Part of a small language model's weights.
Size: width 448, 7 heads of 64 (1 for keys and values), MLP 896 SwiGLU, vocabulary 32000.
Training: 890M tokens, 6788 steps.
MLP neurons of a small language model. Each row is named by its layer, matrix (gate and up: input weights) and neuron, and shows model dimensions 352-415. Each number is 128 + 24 x the weight over its row's rms, rounded and kept within 0 to 255. A neuron's up and down rows have the sign that makes its largest values positive.
After each neuron's rows, "fires on" lists the tokens most often at its 100 highest values on Wikipedia text that the model never trained on; "fires in" lists the words (lower case) most often at its 100 highest values on Wikipedia text that the model never trained on. A number after a token or word is its count.

L4.gate405 [151 153 145 107 103 116 146  92 119 138  82 131 167 148 151 133 134 169 123 104 132 153 120 105 117 165 105 115  80 156 137 163 125 127 118  78 136 159 119 119 129 157 153  96 130 170 108  76 103 137 126 128  98 144 106 102 127 122 134  96 134 107 162 129]
L4.up405 [167 108 137 120  96  96 141  87  76 123 122 153 111 158 126  91 123 144 156 168 119  94 153 119 113 117 160 139 107  98 100 125 173 160 159 133 167 124 154 150 134 143  92 144 118 119  85  84 117 100 105 127 117 147 139 145 161 158 112 178  98  94 142  95]
fires on: " of" 25, " to" 19, " in" 11, "on" 6, "min" 6, "ive" 4
fires in: "of" 25, "to" 19, "in" 11

L4.gate612 [195 154 118 108 143  66 169 140 121 136  82 100 154  77 131 188 127 140 115 161 105 131 129 141 131  75 156 159 126 131 116 120 108 135 139 127 153 123 146 161 140 126 138 145 153  99  92 149 129 103 124 122 160 115 109 137 134 139 181  80 128 128 129 155]
L4.up612 [109 138  98 136 113 107 116 103 135 126  99  92 128 148 122 125 160 100  84 114 128 147 159 109 104 155  93  79 143 144 131 164 168 176 131 140 126 173 119 208 122 127 160  95 111 153 137 105 111 130 117 120 130 125 106 138 125 142 111 151  90 116 130 108]
fires on: " not" 17, " but" 9, " was" 9, " been" 9, " is" 7, " be" 7
fires in: "not" 17, "but" 9, "was" 9, "been" 9, "is" 7, "be" 7

L4.gate181 [161 159 137 126 146 101 165 171 110 148 119 146 136 128 154  50 105 132 128 153 108 106 144 124 119 136  98 102 151 132 119  83 130 145  93 177 105 118 170 137 111 168 167 129 151 110 134 144 100 114 138 109 128  96 127 102 145 137 117  97 115 145 140  82]
L4.up181 [135 198 152 130 129 124 128 111 135 101 141 110 124 182 124 114 111 152 125 157 127 165 152  97 115 166 139 151 149 121 149  99 126 115 122 155  90 144 142 117 181  99 129 109 119 147 157 113 105 138 128 123 130 101 135 129 139 157 140  90 130 147 134 120]
fires on: " in" 46, " the" 4, " km" 4
fires in: "in" 47, "the" 4, "games" 4, "km" 4

L3.gate617 [132 176 168 116 162  93 106 142 145 130 140 100 128 209  96  97 131  81  95 118 142 160 110 136 120 153  79 122 138 105 127 142 107  86 119 122 126 118 129 121 161 106 119 120  84 121 160 141 156 144 140 108 128  76 132 116 143 107  94  86 122 113 119 158]
L3.up617 [140 119 120 135 111 161 139 119 151 156 107 105  94 113 159 160 115  71 114 121 115 160 171 124 155 103 104 109 156 150 114 106  93 174 128  94 151 129 112 144 142 133 120  98 141 132 123 159 142 119 148 112 108 130 159 120 118  82 149 114 139 132 119 172]
fires on: " of" 87
fires in: "of" 87

L7.gate314 [108 121 138 142 132 128  91 137  97  82 102 112 112  88 119 118 158 129 142 104 134 122  90 157 145 112 140 100 139 141 102  92 131  93 114 109 161 110 131 139 113 124 144 103 107 173  97  94 145  90 120 168 130 184  93  95 113  96 153 128 109 130 134 102]
L7.up314 [146 118 121 175 140 105 137 112 132 170  98 110 134 146 146 132 128 116  93 127 107  93  95  91 121 134 154 117 143 146  99 140 117 133  73 112 117  95 131 112 128 110  96 150 165 136 134  81  85 115  84 142 150 143 123  97 109 124 145 128 129 133 110 131]
fires on: " United" 39, " the" 13, " New" 6, " South" 6
fires in: "united" 39, "the" 13, "new" 6, "south" 6

L4.gate425 [161  78 132 122 148 160 110 122 103 110 111 137  87 140 173 150 126 133 119 130 143 145 141 119  91 123 132 156 182 114 100 168 136 133 144 126 118 154 114 163 112 106 121 155 120 118 110  77 127 152 154 143 145 106 123 135 139 142 116 134 181 112  71 138]
L4.up425 [160 134 123 121 136 120 141 162 158 128 151 135 113 128 129 108 141  94 146 124 127 113  72 118 141 136 136 110 110 122 131 114  96 133 121  93 120 133 126 155 136  94 125 123 173 130  81 105 138 136 135 137 118 114 128  93 125 109 161 161 119 130  97  73]
fires on: " of" 31, " before" 20, " after" 15, " to" 9
fires in: "of" 31, "before" 22, "after" 15, "to" 9

L4.gate801 [140 132 135 133 127 102 127 136  95 156 148 126 124 113 120 159 173 105 161 104 123 157 139 131 176 144 126 167 107 102 145 160 139  77 147 164 129 133 126  98 121 130 114 123 119 133 112 134 100 142 129 154 150 101 132 155 153 134 147 105 121 148 155 154]
L4.up801 [162 148 110 148 175 150 108 138 154 155 138 142 102 126 158 123 118 145 149 100  79 130 130 128 158 115 144 146 106 129 130 144 142 134 175 103 114 103  90 185 113 105 125 127 104 114 127 126 129 128 156 126 128 123 135 120  90  95 146 123 176 134 142 137]
fires on: " from" 19, " of" 14, " is" 9, " for" 6, "lett" 4
fires in: "from" 19, "of" 14, "is" 9, "for" 6, "fij" 5, "plett" 4

L3.gate598 [118 120 163 136 157 131  58 125 122 143 104  83 161 136 129 137 140 129 135 122 132 107 108 102 126 183  92 111 119 101  92 156 191 116 122  97 116 111 124 142  78 171 138 172  99 120 133 130 101  69 138 142  73 153 134 134 135 117 126 127 105 140 119 126]
L3.up598 [132 112 130 135  52  85  77 117 138 119 154  86  99  64 125 106 138 118 131 141 121  90 128  89  99 161 154 113 136 146 113 129  98 131 155 178 177 119 131 127 128 130 146  96 186 123 105 116 171 112 125 129  95 141 138 133 145 106 147 139 115 118 127 130]
fires on: " which" 30, " that" 19, " who" 18, " they" 7, " he" 7, " where" 5
fires in: "which" 30, "that" 19, "who" 16, "they" 7, "he" 6, "where" 5

L4.gate275 [116 150 142 121 132  91 106 137 149  62 108 103 149 103 105 159 135 118 170 196 120 130 104 115 112 153 147 128 106 117 111 139  91 118 148 101 104 153  87 112 146 141  91 159 125  95 129 115 150 135 149 136 142 107  96 111 147 147 112  73 111 103 114  83]
L4.up275 [155 109 116 131 148 121 151 142 141 188 107 152 152  80 151 100  97 135 110 111 131 127 115 138 123 162 112 115 149 164 113 125  76 119 158 131 137 132  93  93 127 125 128 119 132 109 155 141 179 106 153 154  74 103 115 155  79 134 134 113  96 155 121 106]
fires on: " by" 15, " of" 13, " to" 13, " would" 10, " as" 8, " should" 7
fires in: "by" 15, "of" 13, "to" 13, "would" 10, "as" 8, "should" 7

L7.gate334 [172 103 121 162 108 131 147 180 102 112 151 128 103 127  83 148  90 144 108 115 163 129 132 142 116 150 137 106 124 102 163  87 126 151 146 153 130  73 114 152 123 130  62 120 124 176 112 134  90 104 164 108  95  87 114  94 139 105 153 139 100  99  70 119]
L7.up334 [122 139 130 183  93 119 157 108  91 130 145 103 125 173 130 171 114 182 166  97 173 127 160 146 160 134 154 132 152 142 133 150 149 115 131  92 109 154 134 130 102 135 107 159 123 111 120 137 125 141 121 151 141 130 124 154 171 137 144  96 128 151  90 114]
fires on: " in" 46, " be" 11, " of" 9, " for" 9, " into" 7, " being" 5
fires in: "in" 48, "be" 11, "of" 9, "for" 9, "into" 7, "being" 5

L3.gate703 [130 130 143  80 140 122 115  86 166 111 122 116  80 103 173  75 125 118 122 109 175 132 141 116 136 101 102 136 121  93 135 126 148 116 135 166  85 117  70 111  97 114 128 117 127 125 157  79 143 137 123 146 144 140 162 106 159 171 124 134 138 113 122 148]
L3.up703 [158 131  81 124 134 140  92 138 160 127 137 116 126 133 120 138 127 168 131 135  99 123 127 123 113 146 103 124 142  97 121 136 122 125 100 160 143 156 111 138 135 100 159 126 112 126 150  84 117 137 103 104 103 116 117 144 169 133 157 147 137 121 111 104]
fires on: " is" 22, " are" 17, " was" 9, " been" 8, " did" 6, " were" 4
fires in: "is" 22, "are" 17, "was" 9, "been" 8, "did" 5, "were" 4

L7.gate774 [163  86 120 144 114  80 122 155 131 133 130 140 163  66 177 152 169 110 130 110 126  81 112 118 103  88 129 104 154 120 108 116  99 115 125 173 145  93 110 152 123 153 144 168 147 151  87 138 129 123 112 121 118  97 124 127 173 126 124 146 112 124  73 104]
L7.up774 [129 129 133  85 123 134 140 139  95 108 182 108 110  97 113 146 117 177 139 100 124 143 121 151 119 130 136 115 161  81 124 121 125 125 120 129 135 137 157 143 128 163 120 127 136 142  98 137 114  77 119 151 154 119 103  97 117 109 142 139 114 125 111 115]
fires on: " the" 35, " one" 24, " of" 6, " second" 6, " and" 4
fires in: "the" 35, "one" 25, "of" 6, "second" 6, "and" 4

L4.gate245 [ 91 147 160 119 149 116 124 136 141 113 115 116 183 148 122 165 118 101 132 129 110 119 121 107 122 157 122 133 123 118  67 169 112 109 135 138 168 162 140  83 112 138 122 132 157 177 121  94 185 158 109 114 128 163 101 133 142 112 142 125 162  86 139 110]
L4.up245 [160 116 112 110 155 189  90 145 129  99 116 134 154 101 118 139 146 135 176  83 124  77 121  93 129  88 120 129 139 145 102 138 142 150 108 118  88 117 131 185 139 165 119  75  83 105  95 156 116 142  99 103  87 118 144 113 154 145 184 134 157 155 103 130]
fires on: " for" 22, " with" 21, " in" 18, " to" 14, " of" 9
fires in: "for" 22, "with" 21, "in" 18, "to" 14, "of" 9

L4.gate483 [113 112 122 128 143 139 181 106 179 127 119 154 146 134 118 124 110  96 120 101 163 123 114 164 126 129 100 158 124 160 135 108 117 126 102 143 135 174 139 128 121 116 125 118 176 139 104 122 101 123 210 179 123 144 139  71 151 137 149 126 136 138 127  73]
L4.up483 [128 134 138 121  86 137 149 141 102 106 110 153 129 101 155 168 138 117 121 116 122 148 101 151 121 150 117 138 123 137 115 116 108 140 129 112 116 107 176 131  98 150 123  91 123 132 125 120 116 119 109 109 125 136 126 129 112 139 124 133 100 141 115 126]
fires on: " was" 20, " a" 19, " of" 9, " an" 7, " the" 6, " received" 4
fires in: "was" 20, "a" 19, "of" 9, "an" 7, "the" 6, "received" 4

L7.gate637 [146 143 163 152 120 132 202 129 145 121 149 120 138 173 127 112 129 152  93 166 125 100 150 165 137 151  83 130 180  96  94 136 141 142 133 146 133 115 176 172 130 158 140 110 116 162 138 163 120 131 112 109 103  92 195 134 154  96 120 112 131 121 133  93]
L7.up637 [149 121 140 106 115 135 173 137 171 128  89 148 142 110 141 141 136 117 127 124 178 121 142 142 149 197 121  85 132 129 134 118 140 109 147 107 129 167 100 127 105 117 158 141 178 160 108 128  70 122 147 128  88 115 121 138 145  70 114  74 112 125 160 137]
fires on: " the" 38, " of" 13, " The" 12, "s" 9, " in" 7
fires in: "the" 55, "of" 13, "s" 9, "in" 6

L4.gate690 [113 150  93 110 114 137 160 107 151 151  95 173 143 153 125 149 144 114 105 112  70 141 130 161 143 112 105 143 146 157  93  88  82 144 118 130 113 129 172 162 147 100  87 130 136  81 121 113 141 190  91 106 124 141  93 182 116 154 127  91 148 157 120  93]
L4.up690 [132 136 102 144  92 176 122 139 120 158 150  81  89 151 140 144 135 107 106 115 127 143 150 145 185 109 142 151 172 152 111 148 163 128 103 151 122 117 145 175 133 138 138  96 115 129 104 124 130 168 135 115 112 109 170 154 107 129 117  93  98 166  86 156]
fires on: " on" 25, " at" 13, " to" 8, " in" 6, " was" 5, " against" 5
fires in: "on" 25, "at" 13, "to" 8, "in" 6, "was" 5, "against" 5

L4.gate770 [163 138 164 132 107 140 131 105  84 142 105 100 134  85  95 109 123 129 127 113 119 109 150 119 103 151 128 110 127 104 124 141 128 106 120 112 129 110 141 144 161 160 157  77 105 147 112 137 125 125  96 145 126 129 108 128 119 165 103 144 133 101 138  99]
L4.up770 [121 139 190  89 113 132 111 152  72  97 174 153 116 144 125 112  96 108 108 104 159  94 133 136 116 142 148 101 122 114 110 134 108 109 128 102 115 153 179 168 108 136 123 168 143 165 122 125  94  99 130 132  94 127 138 135 147 116 151 169 142 107 116 135]
fires on: " of" 47, "s" 24, " the" 15
fires in: "of" 49, "s" 24, "the" 15

L4.gate325 [171 141  79  62 118 113 163 128 151 128 160 135 121 108 157 105 140 115 132 132  95 144  83 111 159 137 119 109 181 180 109 101 142 100 129 146 107 108 147  81  91 135 109 152 112 129 103  93  91 165 127 118 140  97 131 142 141 118 157 132 107 104 128 127]
L4.up325 [ 99 118 125 129 117  86 127 121 121 112 111 101 148 141 122  94 135  78 126 113 139 130 153  89 128 139 119 107 144 110 144 114  87 157  82 132 126 117 148 128  79 128 108 114 148  93 124 138 142 164 125 137 118 104 120 128 203 105  66 122 117 119 119 156]
fires on: " of" 43, " joined" 9, " to" 6, " the" 5, " with" 4
fires in: "of" 43, "joined" 9, "to" 6, "the" 5, "with" 4

L4.gate377 [129 146 126 134 163 109 158 105 157 104 112 103 164 101 118 131 152 119 139 108 169 139 127 106 132 145 141  83 130 123 117 115 175 146  93  97 102 136 144 143 112 114 150 129  81 159 104 135 135 135 123 120  92 103 100 163 175 172 144 153 158 115 149 122]
L4.up377 [ 79 120 121 130 117 106 171 117 166  95 122 127 114 157 154 109 138  89 145  94 111  95 188 135 129 110 125 130 103 120 157 161 141  82  93 115 149 162 127 147 140 105 104 130 117 143 107 110  98 145 137 165 119 116 163 122 116 125 183  87 131 124 188 115]
fires on: " to" 27, " of" 23, " for" 16, "ing" 11, " in" 10, "s" 7
fires in: "to" 27, "of" 23, "for" 16, "in" 10, "causing" 5

L3.gate368 [149 143 148 138  99 134  96 117 134 125 113 168 127 110 137 120 100  79 158  90 147 155 135 177 103 130  98  95 125 115  80 137 144 131 174 127 124  89 134 187 160 144 117 109 134 143 114 135  88  93 152 139 112 136 124 112 148 146 132 148 109 119 102 121]
L3.up368 [139 118 114 141 130 131 129 108  92 133 100 154 151  99 108 124 134  86  99 136 138 116 107 136 182 124 124  73  87 161 113 130 139 151 109 100 135 137 143 127 143 120 121 127 154 119 102 104 154  76 164 117 116 138 134 118 117 118 132 164 114 141 110 107]
fires on: " that" 65, " which" 8, " who" 8, " most" 6
fires in: "that" 65, "which" 8, "who" 8, "most" 6

L7.gate850 [124 157 144 104 107 150 116 122 144 164 137 136 123 161 107 181 136 140  98 123 138 134 152 119  84 132 128  87 138 171 123 129 139 156 121 139 109 146  82 160  92 120 156 104 148 117  74 101  99 156 144 149 137 156 137 137 132 155 123 168 160 145 111 129]
L7.up850 [ 99 123 145 121  85 100 125 116 155 139 164 117 110 117 157 134 160 105 107  88 139 111 155 128 174  80 145  93 180 142 122 137 148 160 136 135 122 184 145 118 138 157  90 114 119 163 109 153 104 144 173 149 103 141 120 121 116 112  92 120 121 159 109  71]
fires on: " the" 24, " to" 15, " at" 14, " on" 10
fires in: "the" 24, "at" 16, "to" 15, "on" 11

L4.gate642 [142  92 153 105 105  99  98 131 177 112 117  89 138 101  89 129  94  75 124 157 106 121 110 108 118 143 143 108 150  91 103 140 142 111 115 130 107 128 133 148 155  97  86  79 141 117 166 137 112 109 137 108  97 135 140 122 132 114 143 142 139 119 117 131]
L4.up642 [144 176 127  86 133  84 112 114 154 121 111 116  90 126 109 137 109 117 105 115 108 114  95 144 129 125 151 122 146 130 156 107 141 110 126 109 119 119 164 112 123 159 121 135 131 136  86 125 133 125 105 134 139 131 139 165 139 125 150 139 112 139 135 110]
fires on: " of" 41, " to" 18, " about" 7, " for" 5, " on" 4
fires in: "of" 41, "to" 18, "about" 7, "for" 5, "on" 4

L4.gate107 [131 168 139 111 130 133 107 131 108 199 112 164 106 142 162 168  92 157 127 120 138 130 105  94 129 125 144 120 174 126 109 133 113  88 108 110 161 128 144 139 140 153  72 130 139 150 145 114 117 142  68 140 128 110  75  93 123 122 135 132 134 140 116 157]
L4.up107 [144 167 119 128 116 136  85 138 122 105 128 125 151 142 128 108 110 118 155 111 160  80 131  91 100 119  89  82 131  89 136 149 128 146 175 115 124 115 142 140 131 160 135 101 181 114 157 154 122 169 138 126  98 113 134 110 126 101 135 148 116  95 102 122]
fires on: " in" 36, " on" 16, " of" 9, " following" 7, " mid" 5, " one" 4
fires in: "in" 35, "on" 16, "of" 9, "following" 7, "one" 5, "mid" 4

L4.gate756 [162 148 173 135 184 130 146 136 131 113 129 140 163 111 117 140 172 162 126 107 126 128 156 157 105 151 117  98  70 172 133 159  91 145 105 127 126 150 126 141 123 113 130 119 170 173 143 129  89 103 117 115 148 113 107 125 120 106 179 119 138  98 146 147]
L4.up756 [152  95 179 129 142  85 128 120 119 189 137  98 118 104 126 126 145 124 173 115 145 166 103  97 114 102 103  85 115 108 133 181 120 160 120 125 130 138 115 134 134 112 121 101  98 131 101  67 129 145  90 152 154 138 119 106  79 117 139  98 127  89 116 149]
fires on: " was" 34, " is" 26, "s" 9, " as" 7
fires in: "was" 34, "is" 26, "s" 9, "as" 7

L7.gate369 [144 116 145 139 165  97 157 126 122 109 136 163 119  95 121  94 141 141 119 132 117 108 128 133 125 118 148 113  73 152 153 123 130 133 168  97 150 168 134 119  91 149 151 133 101 126 124 157 113  99 159 166 149 121  70 104 132 132 131 137 162  78 161 130]
L7.up369 [136 132 144 113 115 130 143 158 152 116 141 125 101 121 109 146 107 159 147  72 108 125  93 124 136 125 132 117 116 154 149 188 147 140 118 134 128 147 112 134 141 157 150 105 120 137 138 148 175  79 105 159 144 145 134 106 137 152 121 135  86  84 103 122]
fires on: " is" 61, " was" 7, " it" 5
fires in: "is" 61, "was" 7, "it" 5

L7.gate73 [164 141 154 126 147  95 129 131 137  98 107 126 133 121 157  85 118 111 125 113 122 169 142 110 105 117 127  96 140 147 131 159 105 133 110 120 109  99 147 130  93 121 131 137 151 158 117 130  88 107 143 114 152 141 102 112 121 144 132 137 134 130 104 118]
L7.up73 [169 121 141 102 133 135 131 117 164 179 140 101 142 131 142 129 130  99  90 127 106  97 114 127  81 154 112 117 135 189  98 104 138 116 133 126 133  91 148 133 147 115 137 108  89 116  65 142  95 104 133 127 128 170 164 132 148 122 126  87 124 100 144  86]
fires on: " in" 34, "In" 6, " (17" 5, " May" 5, " December" 5
fires in: "in" 40, "may" 5, "december" 5, "november" 4, "of" 4

L7.gate570 [155 116 113  65 117 121 142 141 125 126 139 132 158 141 109  85 134 106 108  68 123 142 124 161 100 147 117 186  97 100 129 108 127 120 125 175 158 168 135 131 135  96 105 120 105 142 181 141 128 147 165 114 142 108 131 121 132 167 150 134 162 107 151 130]
L7.up570 [153 114 161  87 108 121 124 120 121 177 137  81 167 156 146 108 128 126 120 147 117 104 126 114 117 131 108 113  93  95 139 161 136  95 129 192 104 109  89 159 112 103 137 143 120 158 145  97 136 126 153 112 121 123 119 121 175 133  54  88 105 127 117 130]
fires on: " is" 35, " be" 19, " are" 10, " was" 10, " been" 6, " being" 4
fires in: "is" 34, "be" 18, "are" 10, "was" 10, "been" 6, "being" 4

L7.gate253 [101 129 123 114 120 140 161 158 181 139 153  99 142 136  95 119 159 158  93  79 100  83 114 102 115  86 146 147  99  84 121 141 125 155 125 157 152 156 117 167 121 133 109  89 134 146 131 107 152 125 114 139 135  99  98 117 111  83 159  96 134 109 153 122]
L7.up253 [117  93 136 126 176  82 106 129 109 108 152 128 105 146 119 105 120 100 112 133 108 109 133 166 105  96  74 122 118 136 138 204  88 100 176 115 131 106 183 113 150 111 162 162 146 122 112 156 143 116 142 115 168 156 147 133 119 142 117 135 138 118 149 106]
fires on: " is" 34, " was" 8, " are" 7, " were" 6, " currently" 5, " also" 4
fires in: "is" 34, "was" 8, "are" 7, "were" 6, "currently" 5, "also" 4

L3.gate403 [123 112 141 141 104 131 101 139 155 107 153 151 121 124 191  87 145 141 130 124 132 146 108  99 118 158 137  86  91 119 126 106 106 150 121 131  87 154 158 145 154 133 137 129 136 131 126 119 140 156 135 161 140 118 117 176 165 119 171 112  91 121  97 124]
L3.up403 [130 114 153 169  77 145 123  91 116 143 128 163 152 155 107 168 124  90  72 120 100 130 100 120 100 122 123 136  91 128 135  81 119  90 109 174 121 108 134  76 113 146 126 127 159 141 111 181 159 134 163 134 172 137 116 118 146 138 166 154 174 117 143 114]
fires on: " which" 37, " who" 30, " making" 4
fires in: "which" 37, "who" 32, "making" 4, "as" 4

L7.gate417 [131  66 120 144 106 114 111 105 132 131 141 150 106 119 181 183 117 135 128 147 179 121 109 133 124 158 115  55 168 119 120 110 127  96 133 112  97 137  95 181 116 133 158 111 149 183 143 115 111 149 132 154 122 116 142 144 155  85 132 149 116 145 142 158]
L7.up417 [178 103 108 110 180 124  93 170 126 153 134 140 135 140 147 148  99 157 124 123 129 149 139 122 122  81 150 127 146 137 125 108 157  96 123 158 107 166  77 186 134 138 112 137 126  83 103  70 133 159 135 114 146 126 144 112 142 143 117 116  90 125 117  93]
fires on: " from" 16, " to" 14, " of" 10, " in" 9, " with" 6, " than" 5
fires in: "from" 16, "to" 14, "like" 10, "of" 10, "in" 10, "since" 9

L3.gate215 [ 90 137 124 117 122 152 137 182  92 146 136 103 127 151 111 111 104  76 127 138 132 122 160 139 111 149 124 145 189  90 134  82  78 110 124 121 123  89 169 107 137 167 151 140 116 106 131 109 113 119 112 153 121 134  90 135  97 135 132 129 145 114 142 104]
L3.up215 [ 69 131 132 133 116 134  99 149 112 113 146 115 109 121 119 148 165 109 114 117 100 137 132  74 163 171 111 135 104  96 141 140  87  89 151 149 146 149 114 128 164 131 142 141 157 134 174 134 117 134 167 161 116 136 158 124 152 139 133 144 176 137  65  94]
fires on: " of" 52, " those" 16, " are" 10
fires in: "of" 52, "those" 16, "are" 10

L4.gate302 [158  95  95 179 129 157 158  94 113 100 123 125  92 123 170 142 134  83 141 101  97 141 139 154  98 144 134  87 161  98 116 121 178 156 120 141 106 137 162 121  89 101 106 124  92 149 106 168 135  99 153 141 168 122 131 163 109 130 106 115  97  91 135 128]
L4.up302 [163 180 127 135 139 150 145 147 138 153 181 180 125 125 103 137 114 130 115 113 134 101  95 132 142 128 153 139 110 141 125 154 140 129 135 121 117 144 104 158 161  91 151 175 105 102  85 124 134  94 173 129  84 125 131  82 155 124 128 149 145 154 120 158]
fires on: " of" 51, " from" 34, " given" 7
fires in: "of" 51, "from" 34, "given" 7

L7.gate517 [129 122 149 102 157  79 125 131 121 134  92 145  86 154 122 110 129 136 139  95  90 101 126 116 163 128 118 132 157 116 158 136 111 100 162 127 140 133 133 122  92 140 119 138 152 143  81 131 155 119 142 152 140 140 148 141 173 150 114 111  96 111 115  94]
L7.up517 [142 120 156 121  93 119 117  85 114 150 128 124 154 116 177 140 142 138 131  93 103 144 160 120 177 121  94 118 174 122 111 123 148 142 152 143 152 156 150 138 142 120 107 103 119 138 109 151 105 122 132  70 133 162 132 115 116 121  99 112 115 126 120 128]
fires on: " of" 53, " the" 11, " for" 11, " in" 5
fires in: "of" 53, "the" 11, "for" 11, "in" 5

L3.gate396 [ 87 164 164  90 145 131 156 123 147 124 113 172 111 126  94  85 114 117 108 141 135 159 161  95 141 127 119 150 128 101 171  67 117 110 133 127 158 122 151 131 112 117 108 174 103  86 106 140  88 135 122 138 104 127 177 156 153 114 122  81  83 133 122 128]
L3.up396 [133 149 114 120 122 128 150 156 141  94 143  90  93 156 163 169 127  80 141 117 120 134 133 126  77 107 115 101 149 132 116 119 136 113 148 140 126 141 177 121 137 122 113 114  92 113 103  98 135  83 185 145 143 165 180 158 146 137 139 128 147 135 105 164]
fires on: " with" 36, " for" 11, " in" 9, " between" 6, " at" 6, "st" 5
fires in: "with" 36, "for" 11, "in" 9, "between" 6, "at" 6

L7.gate639 [150 136 132 138 137 137 136 196 107 131 137 144 165 139 172 120 100  97 152 123 115 156 115 131 112 117 137 147  88 137 126 116 138 151 143 125 137 125 128  99 134 131 129 110 135 102 152 195 143 118 182 123 141 109 115 143 138 107 154 105 150 141 145 131]
L7.up639 [133 152 134 141  98 139 136 135  83 112 142 151 114 161 141 139 156 110 111 120  90 157 128  67 153 150 145 145 135 121 154 110 109 126 141  84 136 129 112  93 162 134 101 117 109 123 138 119 119  99 124 147 108 118 175 130 140 145 161 170  80 135 129 169]
fires on: " was" 24, " as" 11, " served" 9, " been" 6
fires in: "was" 24, "as" 11, "served" 9, "been" 6

L7.gate329 [ 90 110 145 134 148 135 109 119 139 121 136 114 130 119 145 127 160 103 180 133  89 132  80 135 131 112 116  94 143 154 143 133 124 117 138  69 106 132 143 127 135 107 160 119 162  99 131 135 121 158 123 143 132 148 131  87 172 132 107 145  82 179 101 162]
L7.up329 [120  99 136 141  61 165  98 136 125 111  94 145 158 128 143 107 144 141 108 119  89 134 126 129 139 104 114 152 192 133 122 104 108 145 124 155 165 117 123 111 114 108 140 131 155 102 114 112  92 142  98 110 126  78  78 125 163 161 126 157 136 166 146 166]
fires on: " the" 50, "The" 17, " The" 15, "s" 11
fires in: "the" 82, "s" 10

L7.gate217 [152 112 141 146 135 120 128 130 131 116 112 107 102 109 130 124 144  69 119 118 124 118 167 188 135 136 131 134 157 134 136 153 147 158 148 131 117  79 107 169 118 105 170 122 167 193 143 125 129 186 156 106 148 136 124 107 114 112 127 108 111  96 108 138]
L7.up217 [162 170 125 151 110 137 135 143 122 171 107  95 142 118 138 150 137 111 156 144 133 150 130  83 110 147 130 128 122 156 146 137 177 135  93  92 112 127 114 181 123 166 151 111 130 127 113 108  84  95 142 121 151 129 143 109 165 131 175 118 142 148 141 117]
fires on: " in" 73, "in" 6
fires in: "in" 66

L3.gate696 [117 126 167 166  97 126 124 132 115 111 146 157  95 100 141 137 123  83 140 150 126 145 133 137 132 120 110  93 142 124  76  67 124 114 149 126  79 131 153 129 175 112 111 124 137 142 131 134 127  88 141 166 120 143 151 155 107 112 114 123 126 104 111 190]
L3.up696 [177 124 136 123 104 118 128 107 142 129 128 116 116  95  78  91 102 104 135 127 137 108 117 142 124 117 134 103 106 111 128 136 121 122 123 181 115 148 116 122 105 125 104  59 136 158 155 125 167 117 141 155 131 118 167 119  79 117 134 120 142 124 125 124]
fires on: " who" 36, " that" 21, " which" 8, " then" 6
fires in: "who" 36, "that" 21, "which" 8, "then" 6

L7.gate101 [135 121  95  99 135 100 140 120 146  85  76 162 148 180 140 113 123 122 133 143 132 152  80 171  92 123 125 113 160 147 122 134 107 117 118 143 133 124 143 149 162 126 140 146 146 138 115  79 133  95 129 134 157 103 119 100 161  86 138 104 158 101 177 148]
L7.up101 [119 123 131 127 146  87 115 166 153 153 124 138 133 104 162 100 143 201 175 161 127 153 119 102 154 110 150 122 145 141 108 106 158 144 100 118 145 105 145 131 135 139 116 112  75 169 106 115 148  97 139 134 163 104 126 125 118 102 117 118 147 125 135 137]
fires on: " the" 60, " as" 11, " Japanese" 5, " of" 5
fires in: "the" 61, "as" 11, "japanese" 5, "of" 5

L7.gate346 [140 128 155 111 124 125  97 108 136  70 149  96 122 127 121 144 137 116 144 111 140 134 141 120 102 133 117 127 139 143 127 131 116 120 157 108 147 160  98 165 118 130 143 119 123 122 131 111 133 162 137 125 122 125  88 125 161 105 151 114 139 132  71 115]
L7.up346 [ 96 120  97 103 137 132  85 115 129 118 134 117 123 144  83 105 115 135 104 139 168  86 117 151  97 120 117 156 150 144 150 144 139 105  92 108 156 164 137 102 136 132 131 146 160 119 124 152 101 126 140 154  81 158 189 111 132 134 104 155 124 149 123 118]
fires on: " with" 22, " in" 16, " to" 13, " for" 10, " of" 8, " St" 8
fires in: "with" 21, "in" 15, "to" 13, "for" 10, "of" 8, "st" 5